From a checkpoint of a small transformer trained on Wikipedia.
Size: 11 layers, width 512, 4 heads of 128, MLP 2048 tanh GELU, vocabulary 8192, 39.9M parameters.
Architecture: LayerNorm before each block, learned positions, biases, tied embeddings.
MLP neurons of a small language model. Each row is named by its layer, matrix (up: input weights) and neuron, and shows model dimensions 341-511. Each number is 128 + 24 x the weight over its row's rms, rounded and kept within 0 to 255. Numbers have three digits each.
A block is one neuron, or neurons of one layer that tend to fire together. After each block is what it responds to, as a language model described it from the Wikipedia text at the highest values.

L2.up126:123168119130139075156168129136150136129164148181101162095152116169145117105102078144110113133131139120160130112132128096100146093141149169120157173147140150152110173144117125108127083198147140089129104091126124131102152154111109137134072150122132112115086176093109156149166154144131122137114140115124144099149114184171088127136111159120118109160142150123142137130140168131125120114112144139134105126175117107118142087115127120125143114201129169188106122104145176116107123116109162149120119084094124106106139149135
L2.up494:139180088150141110123171110163140109170113151188126114147138120115099144117132027127123117144129106156141136145112137102137125144176118159079133145140159118120126140164161127114123112148129147120149140090121168094127159125124085134153114119141139119169083135138139124107115133128137116118134145126120120097166096131151140164094122162139152131124070139112175106169131140117127146109111133124154153142107114149135121108109145089137137112141101139148124104151101150102114155124076114120120094153124119160101133144134
L2.up1616:164160089143138145100120158149142142111187085160131117140123118148140067080137115143122145110141132138106106141106117058163113124133141142086125126162109114093110138136158106135119117127121135118141131124131154099108178120117169131148131103136112119148123150095098160147137135141103105167104173093113079140147148166159099143092132124138154113139119140116151115139133166129105155108094121127148121169122155088106091084143129140128105109175079099125119082126154132132124138171097161132155113117109159133129154134138
L2.up1950:129159142128121117151152097165152079145132134166165145147120117143121104108100077102151141142154106123126125117135126128112140139158078140080175131138121115123114156148140123107149104175119162122131122119121143090147161140110116129132122119160146118166091143107079134176170091124150137105163117087081080103151113164122092132111113148129123108154119144116122155175116171120153154144098126113116118120155135110132090112111140142110124106187120137169079100130148173146150170151101132106115089119130158134130149132145
Responds to: Sentence-final periods ending a clause (prison., single., group.), and line breaks after section headings, table rows or list items; occasionally words like much or extensive.

L8.up51:140084156135122137134100141156104158123147149153116121115122156106138153146134112146177156096165138139132125142129163143112179112126116122110089128154130120140144133138086115062121170124120163138174127121105171126084117108127099138123132157100131121133109128169081123145136117130111147091127138146116116102096167130096140118155117095117142128133123131118156149153123115133113081120134128123137096148152127140131144117105107173104073100116086183129119122094143106109110155151088125134160143136128099103154128151129
L8.up79:127112174139154096129145160148123081128147147145107093064162128144121154147151125132115159134161165125115107150168121132122141135131104133110115113136125114144115170125170093131121110136079140162171145087101191178127108149123115136135159115122095128139139096143109143135147148125134128110092176113101095140136085124154172164112185152129103114092095111129143085092124132109100124146135181092116144132106138103131155098104155121134108083118144145115173130121093132159115147100133198155098142115168134147114098131152
L8.up91:169157157135121111154092074086165136157125127140131163148140109138089123123107090113147145173123129200175139150122142152083141109117094175137137130123081150142136152131105143121131156117110148142156102141160160106115083113139103145128136140160131125120113137115171152110135121160148115139134124153125127079189093172156092107169157147128104120118138098134090162140105154116087094181094141119145105152132117109146130120116139140133118081148155138103118126122071140147111166151109103108114133102108143175121141118134
L8.up431:082174113131110080124148086135119115194147110150148111125165115171121157110149068130147138124164130150152098096072133124105146113117125110104120134114108171101161120113128146096160136138104115144161114099125148123118131110094078154121098127100130128119131136121139125140149122163172086116105231146127122121126155171149162172132200121164092113103097176132162124111137120118131143143111162115134113124134132150115148114121116130128118150094112131148106117154106130110142179121110153126088116193123096155079119154124
L8.up1548:094120144162096121129138147093096168103141163128144109144120090136164111122129090163149120120164108165110073142082152090101154156141097175130116142126199109130131131112128104093135149138155131167175115110100158084122126102114109138100141130124126148124100119113123142150133141136142086156179151109157100108157127097148083133158147117146123106105148119104115152078155109131122116125149118149125090086116116129100098097115147131116100096159083183155083117152155094093131151139124148104134115168120107118146135136126
L8.up1580:143092154116097111138152115133141118133141106118118115120135100131138148110141098126125140087149155076123105145117184132133155114132142137153112129120107151121138117126125144107108157119069146145123119105105138086104129119096106156135109082121180113112142146121154152154121162135116161135133177159110163158143155140108112117127164117143121113129139113132140092165121124185136098168146129098111143118171162117126162177120092130135104104120128137182118137144160103139112176132145191144107136124066119110141092137137
L8.up1833:109080162126118083144139122130097139144112126162175093147124121136138107063154110137157115123137107149173106137127146112135160090126116136116121166161103135139138131114103154081174108134090133156156134144136120122129156126103078130131097099120140085124121134119114137183138141112143105133115104180154135134088120146169134120169158156147140116099111152142128183144138138108159111126146140152086087162150123157142117123109145141115133130168124110114106142132121112153116157145080081149104102135074121149110118123148
L8.up1995:127086161131123098182152111124150132147149105177124102090139113132114117101153097155111160117135134158155125151103158109095169113131088153137103173105138166111144148153133122116117136080151127112166128100118172151120119121103093170153138106171157112131103129127152097110171106153148095103112172131132081119172105165153122150172164116129090133121118137142112131100138114156119069131113103141126154124156146133099154072141112122126155120141120131157110118169140097177134113158148176152122137164094131121115118130121
Responds to: Word-stem pieces, mostly verbs, cut just before an inflectional ending such as -s, -ed or -ing, e.g. det-ache-d, pres-erve-d, belong-s, desc-rib-ing.

L5.up680:127160143127107079145165140125128131155156098170121091127142111137099120123161138132145073115130146159140115126134118077145122104145123097087144171160130148116137103107144159145133128125089156140148142151135104140136102164087109151092130130145148131132123137129118149104114095144114103075111120149155130107145129131142189153123158119119130090099126148132167150123131144136156148160126138106113123125115153142126112151110150111157143146160102173123107165104140140112165104169130133163150124151115146116121149120149
L5.up1836:082165135178131115159115116136126152129117135171104105126082101178100156114113100145151116104128134152168100123151135123077149195111190112085124146151147141104152098129126158095155119149153112130144122127163147091117151154128111124111113115119132117098139120143150132143166112131104144089124129136178109123166121106112121155133134138152122102146126165128165161096162124109162164141148143113132096140132128153111132112129139128142109170143044145127144153155146149164137143153145131174100108119120151122127146144108
Responds to: First piece of a verb, participle or adjective right after was, is, been or be, as in been ex-emplified, was dis-missed, be pres-cribed, is highly pro-bable.

L2.up1606:114120145091112102116156087125110103109091155139078154146102117130155124146103077112123139125128107153168134073163146132105117125179100102157129151087092123140140149134081180102137089111137130130133124079119113125150225094171157139129085093140121126111104124133167126168155108139123132117113109145115155125103120157139136163070114112141115137161121146120116148103117133178122127136141133096134190119174124131111104134119110117133118151156145144150118104158113090092120103163130122141116146158143108159115152117120
L2.up1654:128085127129129132118195134133106148115134100087113146171147101133126080130138119131119119106127093153149176124140131120107140134123128101109128097129132182131117119107092166149140141141146090115175126134119123152169139115101154151102086122164081138142121139125119128116146156133148116154125138151097137092124158136111114080106132085108152110115094147147104130131120158178138151150109113117101127150115161133164144119135140158111137132151136179124113152151147111142135169153151152139150146128142144095144111138110
L2.up1731:118124098121126122131106151102146159113118135112116134133123124123122125121140128155150159163144115130150076157103136130114148109131104168126146122124143159075144125133141125112123114132115100126124123136084157089147185120132120139109118129111092158189120141049125129138205126144136118147121105145125137156146127140103106119110148131145147137142103157124143118133143137169112149140144113150150123156130122093115150120110066109157082143135097160170088121164115104143141142126130132124120088138122137146131131115117
L2.up1757:090143148141103099103098099117132166133106161111132101157100142147053130145113102126134155141099153137174131074166132133077103150177090112099120141124106169136136133113114126150167107155139161112155122091085114158130151117132110114123113088176127113120122179111149148168136126140161092102096162179125143126139120149140095132139141104130106116140096122123153146143103149184118106126155113087129163158156147132109123118111106128099121138129119187112083091105123118177111176133130162158150132133128141134112143139121
Responds to: Abstract nouns or noun stems for institutional, administrative or developmental activity, often after an article or adjective, e.g. development, communication, legisl(ation), management.

L5.up1154:102108134068120120125124133134086134147159116129154104157087118166167063120132137126096141197120120154122154144137137147114114091114140159102096178147119121111123105137141124141154127113110118138136144160113144119157121170106141137134100143119107101154107186123121112128130139147136066121127163094123130106150155125118131139170170125131152139090086137127097139080144138134136128135071129098119155131094161127125133092148129191153144167129118115086159117133139159096117163120103150124123128149178165163089101118105
L5.up1662:108078094114138131110111120138061141092099145134108136145082112154148133134143125128100103129144172171092131106100122123111138137125163140110114123089078151095122130134141131147135147040100129127174152119097137102095102130114093128079132146125172138156107162128093140158160157139174086141139156092147142094126145161124091180144123107125190086136154134096134129102115152128166134123104122143097127115149125146120117125130162139127110154159111186148148085154149139135173156136115162131107125093139111126088115079128
Responds to: Numerals and quantifier words that open a noun phrase after a preposition or verb, such as over 65, spent 34 weeks, for other, several.

L8.up289:096126112128126138126096138117117127100136118109133108138151169157082119130143178157143120140131126124143094147128122133133139097139130118129132150128197145135105165109096124081106121115103150154134124161123123104130129136151073132117128153083129164147146168135125149132153117122146128163126114092126112128109107137082159123145131147137129127163129170106098126110152158132133094150145122123137126125086132107099151113140075127176146177114079108176120135154131128151143183147118124148111128118112144096150130075112
L8.up328:120055119107104147114149074126092152153102146156126096152112106142132108097148116119145110133154152159148116140086119115066186151125129148110101122097112139120093136140132105092130118092130133114146146159101180110165109164129109074135154146125111152107132122116113131143142150134169106114146079108121133123167122178102085164171128109127159125130143151149108129125133109165131153140129153108124119173112138154150108113093153137163120159148151134105159084123123106170138115124119120107126130145126123150087110132105
L8.up845:085123158145140142137126167120165113118107163107176149170148104116113120107139088142153088154140151163118063133099117133123132106120113138093152110146149099096123108145158120126107136123106103117103170129110126126125139140149115138122161144100098171108159091092155148122137126136124104158120087109126095140131148152168166167071146138130138110147145126200117148092168123094136179144114133149147140083112119148075075090124170149196076145119113137158129132177173118114094114123165165134130109105134108127158164137116
L8.up966:164116161134140112090120150125129119101127146103177134164117134152110110128143151121136117139116122092102126124102125127098145116108167157108142120115144122130129150117145145124131090164142136147161170139129132110127131118151115114123106107080121122141136162107131141144129128152129110104173135124121107114109158112124151164118126120144162116105111148091134152143106157100139132183112112145139143116065131111152125095136166156152096130121115181114135130122109172136166185192143157103069121141117125104132116118148
L8.up1065:121097161127093165126133145158155149119131154115131130176127129122170154136147122120125122147151150167121098133134137098115158119160148147124079146108158103095157133151132120104111185115061114137138157124074134123130150163110077145092116136129140139150143139083116127138146158125138130147131145102182146137137146120107123170145147137126091113111151158159119145111123103122156105142149134103180114129107137099097130099147144164166110166074112126141145127096109107176117145135120187130126099140083082141129144136117
L8.up1357:136162110136149104096070138104145168121132173123171141137141144118058112120128101113180100105111137146116148143132120142140141114116160187102156155132124139083104146092127120111141139138129096141147132122146137114103126146165141127099113140151145135158149095125126115107134105116136151134132108165133111147135144106121143104109158128161162093150105147127112181117117149143128130143137090142119136165094123125125140134125083112127104156095081142153170143094118146121133103154131143141144109178099120088141148137097
L8.up1521:141126138082149144121112141179118131155138190110131124115118145106122064123122110130182091127158121179120155124105144080118156131130138095139140116119143130108088136115125098144180111149132151225137129094085147142096163112114126108098123187152129123174144105153096145157099137104147134142124151116112138134109112106128116131099126095146151122137161101153090120094107087156109134132147095148113141165113120110106145153126117125153134112113111126106111106086154122142155151151095153127112134165132118125129108114152
L8.up1611:092097108120094119089094153099107133099118133149171138178125136114153118135131081142163109077167106107152132138126120102160118147115135127126078144108150118091153121124197128090129112120095176168141103124150100125081116154076085155100127134092124084180090161111130139167144130125104110099122167113165150139089160095119124131172117113136114075149136129141127164137172117149122141130119162088144133128151150115096134089067167143128100157110142118122140136154112124132087089106069140145145090105119155141135127123154
Responds to: Quantity words like many, most, some, few, all, two, often sentence-initial before "of" or a plural noun; weaker on scattered word fragments.